config = dict(
    norm='rmsnorm',
    positions='rope',
    init_std_qkv=0.0243,
    init_std_up=0.0243,
)
MLP neurons of a small language model. Each row is named by its layer, matrix (down: output weights) and neuron, and shows model dimensions 112-175. Each number is 200 + 30 x the weight over its row's rms, rounded and kept within 0 to 999.
A block is one neuron, or neurons of one layer that tend to fire together. After each block is what it responds to, as a language model described it from the Wikipedia text at the highest values.

L2.down917,223,157,213,182,168,150,243,245,121,204,201,210,176,241,263,206,168,181,186,194,193,178,206,218,227,170,213,194,265,238,172,209,203,213,215,239,234,195,174,192,193,170,262,180,208,177,173,243,191,195,188,163,211,216,163,221,189,236,213,213,202,233,198,190
The article a as the object opening after verbs like received, awarded, accepted in biographies (awarded a Ph.D.), plus counts like three and stray mid-word pieces.

L3.down85,198,183,208,152,181,244,236,149,271,235,183,133,203,185,249,174,168,182,177,205,182,203,182,184,215,192,168,238,246,190,209,207,184,169,195,144,227,183,209,196,197,115,204,131,225,169,250,182,236,220,163,211,248,180,192,231,197,196,183,167,212,205,184,226
L3.down163,209,191,162,155,223,225,199,167,183,216,159,158,239,197,218,136,232,183,177,176,208,170,174,206,202,210,218,201,274,189,251,168,190,177,185,179,183,162,210,230,285,217,133,207,207,229,253,216,238,210,134,139,190,204,196,235,172,151,205,199,180,205,163,177
L3.down491,183,148,233,202,165,136,228,169,225,181,245,208,222,172,194,174,235,177,201,191,253,183,199,189,168,201,185,151,219,270,157,205,212,175,208,189,206,171,209,219,177,215,157,181,180,243,214,232,127,155,258,222,178,188,197,187,143,201,205,182,167,227,154,170
L3.down744,176,157,226,218,194,194,187,168,170,198,194,219,206,159,240,160,182,223,181,194,177,187,225,178,241,196,162,146,198,128,237,208,215,205,171,214,162,198,170,206,168,182,174,214,210,137,214,215,230,160,224,245,191,218,167,189,250,223,158,241,199,193,215,179
L3.down753,195,199,183,179,221,198,205,155,174,223,188,160,164,183,224,272,190,197,199,174,206,243,223,203,181,232,180,239,206,219,208,237,184,247,246,256,260,170,154,191,219,182,194,239,216,208,170,204,220,226,199,164,169,190,234,182,205,220,236,192,183,218,199,188
L3.down883,162,213,200,180,208,175,206,234,112,182,188,174,199,199,191,187,195,226,207,232,185,204,283,237,183,242,148,162,195,185,165,241,136,162,200,214,165,163,193,194,215,199,187,195,197,187,197,212,186,198,227,206,199,202,157,252,202,226,163,240,206,237,169,217
L3.down897,205,188,183,208,151,145,162,173,233,174,175,210,197,208,213,141,244,212,234,199,232,222,215,227,140,154,169,206,194,218,237,193,213,175,194,135,236,190,154,190,151,201,207,171,218,189,211,226,147,223,166,186,224,157,179,190,196,231,200,221,191,149,209,239
L3.down1167,132,174,237,215,177,206,207,151,215,211,187,198,228,265,221,203,262,166,230,216,188,199,156,174,194,210,181,186,193,191,158,195,201,212,179,207,190,277,213,170,229,194,215,177,79,202,222,226,238,180,161,216,218,195,223,207,222,197,177,204,286,225,174,219
L3.down1443,196,224,210,265,216,187,176,214,231,221,207,236,204,203,245,222,195,141,218,213,204,187,208,204,164,199,198,204,158,226,223,143,219,198,252,211,152,186,123,239,266,226,192,210,231,206,177,156,123,244,194,243,197,201,188,195,252,217,259,212,194,277,223,206
L3.down1546,174,182,199,143,220,210,208,201,172,209,222,177,226,162,230,236,193,211,221,197,178,242,235,200,230,266,194,214,196,243,140,223,206,156,194,183,168,228,239,189,244,234,222,173,187,104,168,223,240,241,228,198,208,181,210,203,182,193,207,228,178,247,223,192
L3.down1699,233,249,149,190,205,225,215,258,122,239,159,210,240,207,216,205,224,237,229,202,180,206,183,218,143,158,179,232,185,224,190,238,157,184,162,192,269,146,188,226,198,220,237,169,196,240,229,182,173,230,209,212,201,192,165,174,193,194,202,208,247,193,200,200
L3.down1741,183,228,256,204,189,232,212,162,192,199,138,159,183,188,189,199,143,247,183,194,152,194,220,204,195,224,204,165,181,214,260,248,123,205,272,177,222,224,224,185,249,224,168,209,229,178,238,229,178,190,200,214,224,203,176,241,164,156,192,173,175,180,210,184
L3.down1795,194,169,194,166,187,221,223,188,182,214,184,169,175,205,214,237,157,170,210,198,168,211,218,237,198,211,168,210,225,166,188,183,164,227,214,263,139,158,134,189,169,177,264,211,172,246,228,227,243,214,277,221,204,190,195,139,218,211,216,190,207,177,224,178
L3.down1912,172,230,200,192,161,180,186,221,189,140,188,111,214,258,213,199,244,210,163,181,193,198,226,198,209,124,150,178,181,223,182,177,250,218,215,268,183,192,228,200,168,188,172,191,230,204,221,181,164,234,174,217,191,211,239,223,186,197,216,175,222,182,212,158
L3.down1990,183,222,237,239,262,197,212,254,244,206,243,192,204,143,213,217,192,191,178,233,237,242,200,239,225,229,198,217,221,231,198,155,184,197,213,248,166,230,210,208,175,208,207,153,229,196,230,172,213,189,205,191,195,197,174,239,164,181,225,121,194,254,165,195
L3.down2221,129,196,215,170,185,228,205,159,175,175,166,217,250,214,224,237,137,230,186,158,193,247,178,164,202,209,229,236,196,180,234,212,264,207,164,173,241,192,162,163,202,230,139,189,288,199,247,221,239,170,173,164,218,180,209,184,245,228,197,230,141,194,207,182
Split-off first piece of a word, usually "f", right after a hyphen, quote or parenthesis, as in f(inger), solid-f(ueled), (f(MRI); sometimes other letters or " a".

L5.down257,217,225,187,211,174,231,212,144,233,243,214,205,232,216,178,222,237,203,185,176,246,241,201,155,227,206,206,241,183,183,136,193,215,216,199,179,210,266,221,204,196,217,153,235,203,137,175,234,212,186,248,195,148,143,238,184,211,240,145,223,200,135,149,209
L5.down1615,206,168,248,187,166,237,267,149,214,216,183,239,201,219,225,248,180,180,241,174,175,162,171,192,194,162,190,234,158,211,183,182,182,210,213,235,208,194,232,242,167,196,132,250,175,167,204,207,231,169,277,202,172,203,218,218,167,174,132,196,221,161,163,192
L5.down1661,210,182,205,163,165,207,203,150,253,149,184,215,173,223,183,160,175,219,185,164,221,204,165,164,245,213,222,197,213,193,181,141,154,180,232,243,194,171,161,179,171,157,164,192,157,193,258,179,173,152,210,227,148,194,161,193,178,190,218,146,203,182,229,204
L5.down1852,226,176,255,183,204,180,228,201,192,224,193,211,239,202,209,233,177,217,209,187,198,248,196,182,273,259,195,208,223,235,189,176,136,216,220,236,213,271,214,158,192,163,158,232,199,166,238,151,168,206,209,228,183,217,203,168,230,189,126,207,222,212,203,190
Final word pieces completing country, region, city, language or people names, such as Cypr-us, Bah-rain, Madagasc-ar, Telug-u, Helsin-ki.

L2.down1955,148,220,185,245,284,198,230,259,190,223,150,253,201,214,176,154,222,215,166,239,187,142,218,164,164,157,236,197,158,169,196,197,262,242,217,193,192,194,217,170,187,133,152,127,148,198,191,238,228,166,203,229,208,245,172,201,193,206,186,213,219,162,171,166
Tokens inside legal, legislative and judicial passages, often word endings of law terms like legisl-ation, Amend-ment, treat-y, and court verbs like granted.

L5.down682,189,213,185,183,220,197,160,221,198,199,190,223,121,161,166,208,192,142,157,183,192,198,172,214,209,244,224,201,216,201,167,220,220,216,162,157,162,169,189,198,176,190,182,238,181,161,165,192,174,258,178,202,208,213,98,219,190,269,198,178,259,197,206,242
L5.down827,145,157,216,228,229,209,184,206,205,170,250,202,184,205,187,264,187,190,196,218,168,228,196,227,217,201,210,244,176,268,208,170,228,175,192,256,170,205,231,222,211,155,157,215,192,174,197,218,231,192,186,229,178,217,161,210,236,185,211,151,179,270,204,241
L5.down1473,168,213,199,150,156,180,180,222,213,159,168,171,175,146,200,237,143,194,214,169,173,206,192,196,217,243,175,214,231,245,166,235,246,195,208,168,227,172,161,228,188,180,176,206,203,182,151,238,180,231,257,207,274,151,178,215,213,193,186,215,234,234,204,177
L5.down1738,220,195,233,165,208,219,272,218,217,129,228,177,178,165,141,232,119,216,227,188,209,187,189,202,221,203,175,189,206,167,221,119,171,190,197,268,245,173,135,199,176,191,211,181,229,208,170,200,207,199,250,202,239,214,185,182,173,207,180,196,178,239,175,155
The indefinite article "a" in running prose, mostly after as, is, in, or of (as a result, is a list), and occasionally a leading "A" word piece (April, Australian).

L3.down351,193,211,268,224,167,171,199,248,196,241,166,235,281,278,211,233,176,188,194,216,194,161,177,211,237,179,208,200,202,186,214,185,226,196,180,196,301,155,227,237,200,214,186,169,219,222,224,144,202,202,165,184,217,159,219,180,202,231,238,185,235,187,197,202
L3.down765,210,157,206,130,201,198,186,258,250,243,248,205,227,212,202,231,195,259,201,187,236,167,185,256,243,149,228,172,184,225,204,200,217,241,170,219,218,293,234,171,180,190,270,202,237,207,168,197,187,214,171,228,187,218,190,201,197,204,221,212,219,155,174,193
L3.down779,186,175,217,222,221,127,186,214,203,183,219,229,221,210,185,239,145,184,215,184,174,165,256,167,146,257,252,147,170,179,170,238,188,189,228,204,190,207,173,144,240,246,157,131,197,203,179,185,224,245,241,253,217,171,211,182,220,262,146,207,222,150,181,208
L3.down823,226,197,174,224,199,203,251,218,212,169,267,200,231,237,177,188,186,236,188,234,177,203,143,169,232,171,180,185,278,183,183,188,229,259,197,181,182,182,231,217,234,189,221,157,171,185,227,209,180,147,185,195,232,154,202,210,239,238,226,195,166,175,200,181
L3.down1131,226,198,232,210,214,273,193,199,259,212,212,195,188,215,225,237,134,132,202,206,186,245,221,193,210,268,243,179,191,191,217,240,176,190,217,212,194,240,200,206,195,227,245,247,197,228,222,171,203,231,194,216,241,142,203,199,207,193,214,163,231,148,207,219
L3.down1289,186,188,222,236,196,222,241,201,208,240,196,264,165,248,221,255,153,221,199,229,260,206,219,198,195,212,229,153,141,258,167,164,177,215,206,171,181,221,265,235,229,212,204,192,265,161,180,213,192,221,225,191,200,186,228,187,199,221,150,199,135,194,161,140
L3.down1307,210,188,210,163,174,247,175,208,226,229,200,257,210,206,237,171,250,184,191,234,190,216,209,269,186,230,152,201,230,224,140,215,188,197,227,225,202,181,194,172,174,209,201,166,194,180,232,172,220,184,227,223,233,164,199,135,206,193,189,209,178,277,192,250
L3.down1338,201,174,212,225,257,143,193,211,197,185,209,201,213,215,190,207,192,151,185,249,171,154,149,255,272,233,257,137,250,200,220,222,237,204,217,225,247,234,124,197,176,233,199,143,155,249,149,203,218,206,200,133,232,205,218,161,169,192,199,207,228,210,203,204
L3.down1493,202,207,222,193,212,223,229,172,192,181,222,210,184,249,201,217,222,177,189,212,223,138,185,162,231,210,176,182,164,185,194,171,168,242,188,170,195,159,253,205,197,207,216,283,262,210,229,120,176,261,157,218,229,158,234,172,166,206,183,186,195,233,252,192
L3.down2034,190,172,222,196,181,211,186,215,188,172,173,216,161,203,146,185,209,149,181,253,251,202,233,180,225,223,165,203,148,216,177,245,206,175,185,211,179,179,167,227,185,184,164,181,205,137,204,126,232,219,177,165,171,168,229,146,177,185,199,168,121,251,194,226
L3.down2118,146,209,229,224,233,181,249,242,196,173,191,247,181,206,190,235,182,253,230,91,196,204,170,212,178,171,190,229,179,229,156,205,213,276,211,172,212,188,243,181,173,193,175,219,204,232,177,184,176,275,163,184,177,240,243,205,178,214,203,197,206,287,228,218
L3.down2272,201,171,174,199,179,211,256,186,195,236,188,183,294,197,197,212,217,201,241,212,179,164,194,200,235,244,241,194,227,235,146,196,198,254,231,187,202,192,207,195,167,233,217,220,246,233,210,187,204,194,199,154,235,189,210,231,162,148,174,219,237,151,198,186
L3.down2323,248,160,202,215,162,186,238,168,239,188,194,244,259,163,211,228,232,184,269,223,190,169,207,235,265,161,233,200,186,160,142,208,180,183,194,178,259,241,197,194,208,197,236,162,135,213,233,178,198,120,182,223,211,210,205,241,253,176,230,156,248,127,189,179
L3.down2428,217,189,238,177,191,276,198,199,183,262,174,216,218,214,244,188,209,192,250,201,226,173,195,169,230,167,211,261,227,164,154,153,187,200,224,221,203,230,206,252,185,236,251,214,227,161,206,241,222,196,183,214,196,144,199,141,210,245,194,160,212,209,207,199
L3.down2487,232,211,224,172,172,203,202,205,194,139,186,171,164,164,213,198,248,254,207,226,156,215,175,219,173,213,213,247,168,210,228,171,213,183,201,166,227,210,222,229,186,177,206,229,247,148,218,242,173,140,187,183,191,169,162,204,223,171,186,196,194,247,227,238
L3.down2490,214,176,215,213,201,228,162,230,238,265,223,217,233,264,205,179,186,192,179,239,166,180,191,139,201,143,158,186,206,198,175,196,177,239,232,171,193,234,197,202,239,236,169,205,234,218,167,269,262,225,173,194,216,188,199,155,208,172,191,201,219,163,160,190
Final subword pieces completing nationality adjectives or country/city names, e.g. Romania-n, Ethiop-ian, Azerbaijan-i, U.S-. before Bureau, plus whole words like German, Australian.

L5.down48,208,230,241,143,198,169,189,239,209,201,214,182,210,249,222,197,198,186,206,162,178,225,159,181,222,170,244,209,196,180,177,184,167,258,157,216,180,196,242,197,188,191,209,197,224,184,194,160,220,178,175,235,230,210,163,259,219,201,229,198,218,141,183,210
L5.down1804,176,229,180,175,271,211,196,202,186,195,150,233,162,217,207,182,211,221,167,196,147,201,230,195,231,198,193,185,234,230,220,235,215,203,188,205,199,294,185,192,189,150,227,225,202,162,172,155,164,250,168,205,203,207,158,180,264,179,203,232,208,225,209,199
L5.down1842,238,188,184,165,241,153,167,222,212,226,228,185,174,243,182,220,196,191,221,172,173,193,185,155,173,189,199,221,161,161,176,230,205,190,206,251,206,167,153,223,253,149,195,219,151,201,238,126,226,213,214,253,205,284,243,178,172,237,177,195,163,219,218,194
L5.down1957,186,192,168,247,195,180,189,187,233,178,209,237,214,210,189,168,221,247,237,222,127,143,126,202,208,213,246,225,252,188,216,196,205,186,142,218,192,207,210,178,205,184,181,202,219,166,219,224,261,241,194,221,174,165,182,177,184,194,223,182,249,193,192,218
Main verbs, often their final piece like -ed, -ing, -es, right after a named subject and before an object or that-clause, e.g. announced, reiterated, found.

L2.down1807,174,205,237,189,166,243,215,160,204,241,186,232,221,256,226,194,224,196,149,212,181,227,190,172,190,183,151,160,179,251,151,213,204,222,235,198,193,211,231,222,247,224,179,191,231,222,256,270,191,201,185,170,231,233,203,174,202,235,171,193,253,164,148,186
Word pieces that complete nationality, language or country names, and whole adjectives like French, European, British, e.g. Filip-ino, Tunisi-an, Moroc-co.

L3.down462,201,222,287,185,242,192,233,169,221,213,231,201,149,213,161,192,211,187,169,188,240,221,120,226,186,166,233,183,250,246,235,222,206,202,202,240,165,130,199,224,164,213,160,183,188,173,174,229,244,208,197,186,185,234,158,233,181,221,187,202,253,207,161,167
L3.down532,154,185,272,203,194,169,276,218,120,195,241,231,189,170,198,211,219,208,209,180,176,245,185,186,183,230,185,191,206,210,210,214,173,165,186,200,188,172,220,173,243,161,221,143,227,254,182,176,191,203,180,227,216,182,218,231,235,190,208,139,182,219,170,190
L3.down670,225,254,173,216,242,236,228,225,199,191,196,257,205,179,185,247,135,152,268,156,181,225,223,208,214,267,212,167,148,255,228,191,203,178,195,217,229,178,172,167,165,217,179,187,208,224,162,246,237,236,254,239,219,201,211,240,250,212,227,183,231,223,162,205
L3.down798,197,201,183,181,181,191,230,192,192,261,193,210,194,200,138,242,190,242,198,173,149,167,122,258,166,208,215,204,225,225,176,188,202,128,196,201,231,166,139,209,205,196,223,153,249,213,223,174,192,205,180,162,211,180,200,207,176,235,222,147,200,161,185,218
L3.down1154,215,211,161,159,200,189,224,198,154,220,186,175,203,186,170,220,210,211,251,180,170,203,223,174,170,163,169,218,223,169,169,184,182,155,189,201,220,232,192,243,182,202,247,195,147,207,222,124,156,197,191,189,213,228,169,181,222,180,207,248,178,251,238,173
L3.down1245,255,175,203,179,248,137,183,197,190,185,201,160,207,211,203,167,222,231,261,263,245,176,256,150,257,193,198,208,212,211,183,213,175,248,174,190,166,234,216,174,189,197,182,190,179,156,217,210,160,167,228,267,165,163,214,180,169,156,176,236,208,247,203,150
L3.down1429,179,233,201,215,139,193,209,170,148,202,171,214,189,210,183,262,195,255,227,206,206,189,191,170,202,236,166,170,221,197,203,235,196,143,238,213,195,120,184,177,195,173,148,185,202,199,197,178,193,170,236,213,202,197,240,204,232,153,215,155,171,149,188,209
L3.down1459,220,189,271,167,181,200,217,179,193,203,182,250,187,207,118,174,175,234,220,239,165,193,184,199,225,191,188,194,143,195,169,183,160,228,217,180,232,162,213,195,214,199,157,200,211,189,160,229,225,262,161,156,182,202,194,194,194,201,213,114,155,172,181,249
L3.down1517,208,237,200,217,212,210,170,210,204,160,178,222,214,219,228,161,151,213,178,187,174,208,180,208,204,188,201,206,243,230,150,154,190,207,206,165,231,183,180,172,201,217,253,202,211,241,214,168,158,256,201,199,242,214,202,206,259,209,186,212,206,236,184,208
L3.down1655,194,194,215,217,187,213,203,175,232,239,159,183,218,246,155,158,192,206,236,189,234,246,235,254,212,242,183,193,256,231,240,189,181,198,202,203,205,219,197,215,191,152,190,241,226,220,233,162,197,202,170,187,205,151,175,199,218,205,191,153,188,212,202,188
L3.down1714,180,239,272,230,212,192,223,228,126,180,214,203,250,240,235,186,152,214,222,190,238,218,253,252,200,191,231,238,257,202,203,143,208,177,148,151,215,200,183,207,256,203,186,229,172,197,242,181,234,224,187,154,184,202,194,184,179,201,181,217,178,233,159,246
L3.down1830,185,144,202,204,217,204,168,217,252,181,206,160,147,213,185,234,222,143,179,166,244,154,214,194,238,241,136,211,260,211,196,243,215,215,189,218,215,202,187,200,151,182,208,236,199,208,200,238,235,267,249,232,202,181,180,149,153,184,179,227,211,183,202,215
L3.down1993,191,160,265,181,234,156,193,177,143,236,178,240,162,234,185,191,249,195,213,147,161,220,193,223,177,240,222,155,245,204,138,200,173,235,253,244,204,161,151,185,176,200,233,183,230,230,226,111,181,202,179,239,170,275,220,197,197,211,200,129,246,220,220,189
L3.down2163,166,169,204,232,198,195,178,242,205,273,161,218,161,222,200,217,203,189,265,130,174,181,192,165,182,191,198,201,178,203,232,218,236,196,198,222,234,191,163,273,193,181,227,222,192,216,230,152,193,255,218,195,224,222,144,245,180,196,251,140,225,219,225,165
L3.down2455,185,231,170,177,184,195,168,186,182,222,249,211,159,209,180,164,192,209,198,254,217,234,193,195,166,221,205,218,157,171,194,245,188,192,190,263,172,162,200,137,226,131,178,191,190,151,231,186,210,238,224,212,148,176,229,137,255,197,217,208,163,258,206,204
L3.down2474,184,189,219,213,200,198,186,182,182,161,182,217,207,165,205,229,232,225,204,161,181,267,233,176,188,180,180,199,217,183,239,178,253,162,178,192,220,162,199,197,201,249,206,152,234,200,169,199,197,183,222,232,206,220,219,250,217,181,239,206,144,177,198,206
Final pieces that complete a verb split into sub-tokens, mostly inflections like -ing, -ed, -s, -es (throwing, owns, distinguishes), also bare stems after to (consolidate, load).

L2.down1003,203,164,209,210,156,194,226,208,179,253,217,196,205,214,200,144,188,208,187,201,241,218,171,178,213,186,199,193,214,199,216,194,188,208,168,204,257,199,183,146,257,177,177,170,170,202,163,182,182,182,158,233,224,135,184,128,180,173,226,177,197,206,195,194
The -ing suffix or whole -ing word closing a gerund or participle, often opening a clause, e.g. Taking advantage, holding, going undrafted, cutting off.

L3.down337,169,199,215,207,233,215,195,219,203,220,206,218,207,179,209,200,223,202,197,192,191,196,264,180,247,178,184,193,192,215,233,188,205,207,202,161,227,196,195,219,210,227,231,216,191,188,219,157,195,223,183,211,245,240,208,164,206,170,274,257,213,251,193,247
L3.down432,170,159,204,181,194,228,231,250,207,209,129,177,195,198,227,172,216,188,161,170,189,163,234,222,148,178,224,232,255,141,179,188,184,182,223,276,217,208,196,169,183,209,124,196,198,179,173,216,230,174,167,172,177,194,209,178,178,185,247,225,246,189,171,184
L3.down694,210,167,212,160,181,237,203,201,172,189,168,185,220,227,215,139,227,161,235,171,190,170,220,186,186,200,182,196,249,214,109,190,166,175,222,180,203,192,178,181,190,253,177,237,224,274,234,194,214,237,196,148,164,236,183,160,173,165,154,194,132,176,213,201
L3.down726,154,218,231,205,224,246,187,235,228,261,130,168,235,177,146,147,224,186,212,187,245,161,216,197,183,192,214,200,197,215,184,200,216,218,178,204,201,189,206,180,233,194,172,198,167,198,179,214,195,232,196,180,246,205,226,147,210,210,180,219,225,186,224,168
L3.down844,166,220,200,148,190,181,153,221,155,172,174,190,222,223,211,217,197,208,174,169,246,193,216,173,240,230,263,211,211,206,169,146,231,150,230,168,191,173,166,171,215,225,171,225,210,236,217,224,218,249,184,161,247,217,191,237,176,212,164,203,231,209,205,190
L3.down1318,178,177,236,227,189,186,233,175,182,213,213,217,145,177,185,186,207,152,237,215,222,163,257,170,193,178,229,211,218,164,221,187,226,202,203,262,208,179,179,179,202,130,247,193,204,194,186,208,224,251,199,214,209,194,235,200,179,205,230,209,165,224,225,171
L3.down1473,168,226,159,214,185,226,210,203,208,205,207,208,189,209,195,204,162,209,168,217,159,244,192,189,300,208,185,223,219,213,157,196,205,238,179,211,201,200,203,157,145,150,185,220,198,189,191,207,229,220,178,204,188,217,176,183,239,153,151,179,211,180,302,216
L3.down1581,180,169,193,181,162,201,283,210,202,202,214,180,178,144,202,247,174,214,184,210,132,168,221,219,189,188,211,223,197,176,216,219,200,157,226,213,235,152,187,192,231,215,207,149,266,160,213,198,212,196,237,158,178,161,241,168,161,248,200,186,213,184,177,207
L3.down1743,153,179,194,219,132,195,185,150,229,152,137,182,233,256,150,238,154,248,213,173,216,228,188,160,179,193,243,247,229,191,220,176,164,162,200,168,173,228,168,197,164,189,252,192,271,157,156,174,197,164,210,235,204,148,243,210,173,159,206,202,185,218,226,174
L3.down1762,242,250,202,190,194,228,199,211,208,176,215,243,187,205,224,216,204,154,203,196,196,159,178,192,211,238,214,178,170,188,223,175,201,173,165,225,158,230,201,204,200,222,234,249,186,183,200,241,250,155,230,202,162,174,223,215,175,144,138,219,201,224,126,136
L3.down1817,215,154,238,193,195,198,156,271,190,226,251,290,209,211,198,248,196,203,164,226,178,201,201,216,215,206,204,229,269,193,159,214,223,210,207,253,167,221,194,185,156,168,226,190,160,232,202,222,249,212,184,211,217,125,220,194,237,218,203,204,222,234,189,173
L3.down1958,179,224,197,186,207,195,222,180,228,229,166,204,198,211,225,230,212,186,170,210,192,190,218,190,206,211,195,171,252,113,200,210,185,264,231,232,107,184,197,184,219,246,191,168,173,165,206,163,205,212,211,216,184,189,200,214,231,185,225,200,213,246,232,208
L3.down1988,162,136,160,229,211,229,203,210,176,186,156,212,174,221,187,178,189,234,232,190,238,213,207,259,181,202,216,236,222,171,236,220,222,183,211,210,174,183,197,187,148,188,236,226,249,198,183,154,203,226,205,191,216,236,210,202,156,234,180,166,207,262,210,158
L3.down2123,202,172,221,184,198,201,163,233,240,188,210,184,194,197,192,169,175,176,131,148,229,233,156,211,211,186,275,191,209,214,184,189,208,171,176,198,180,200,156,195,193,191,195,199,240,144,258,220,196,225,202,197,237,180,251,225,151,200,195,191,188,244,180,169
L3.down2146,171,243,192,224,191,173,255,192,238,167,208,176,153,184,199,213,172,265,137,223,247,204,209,207,215,175,248,204,159,217,196,176,200,243,233,197,193,200,226,204,210,199,205,179,186,218,180,222,124,205,236,132,254,182,203,209,210,249,194,186,190,190,227,248
L3.down2413,240,191,174,178,220,192,228,222,198,216,242,203,206,156,230,187,148,231,186,197,292,193,200,202,196,150,215,181,194,181,184,175,161,210,267,221,161,205,185,202,179,169,185,185,213,212,179,245,230,226,178,216,165,257,190,207,175,203,244,198,147,179,235,189
Final piece of a word split into several tokens, completing it mid-sentence in any topic, e.g. amend-ment, viol-ated, convict-ion, advi-ce.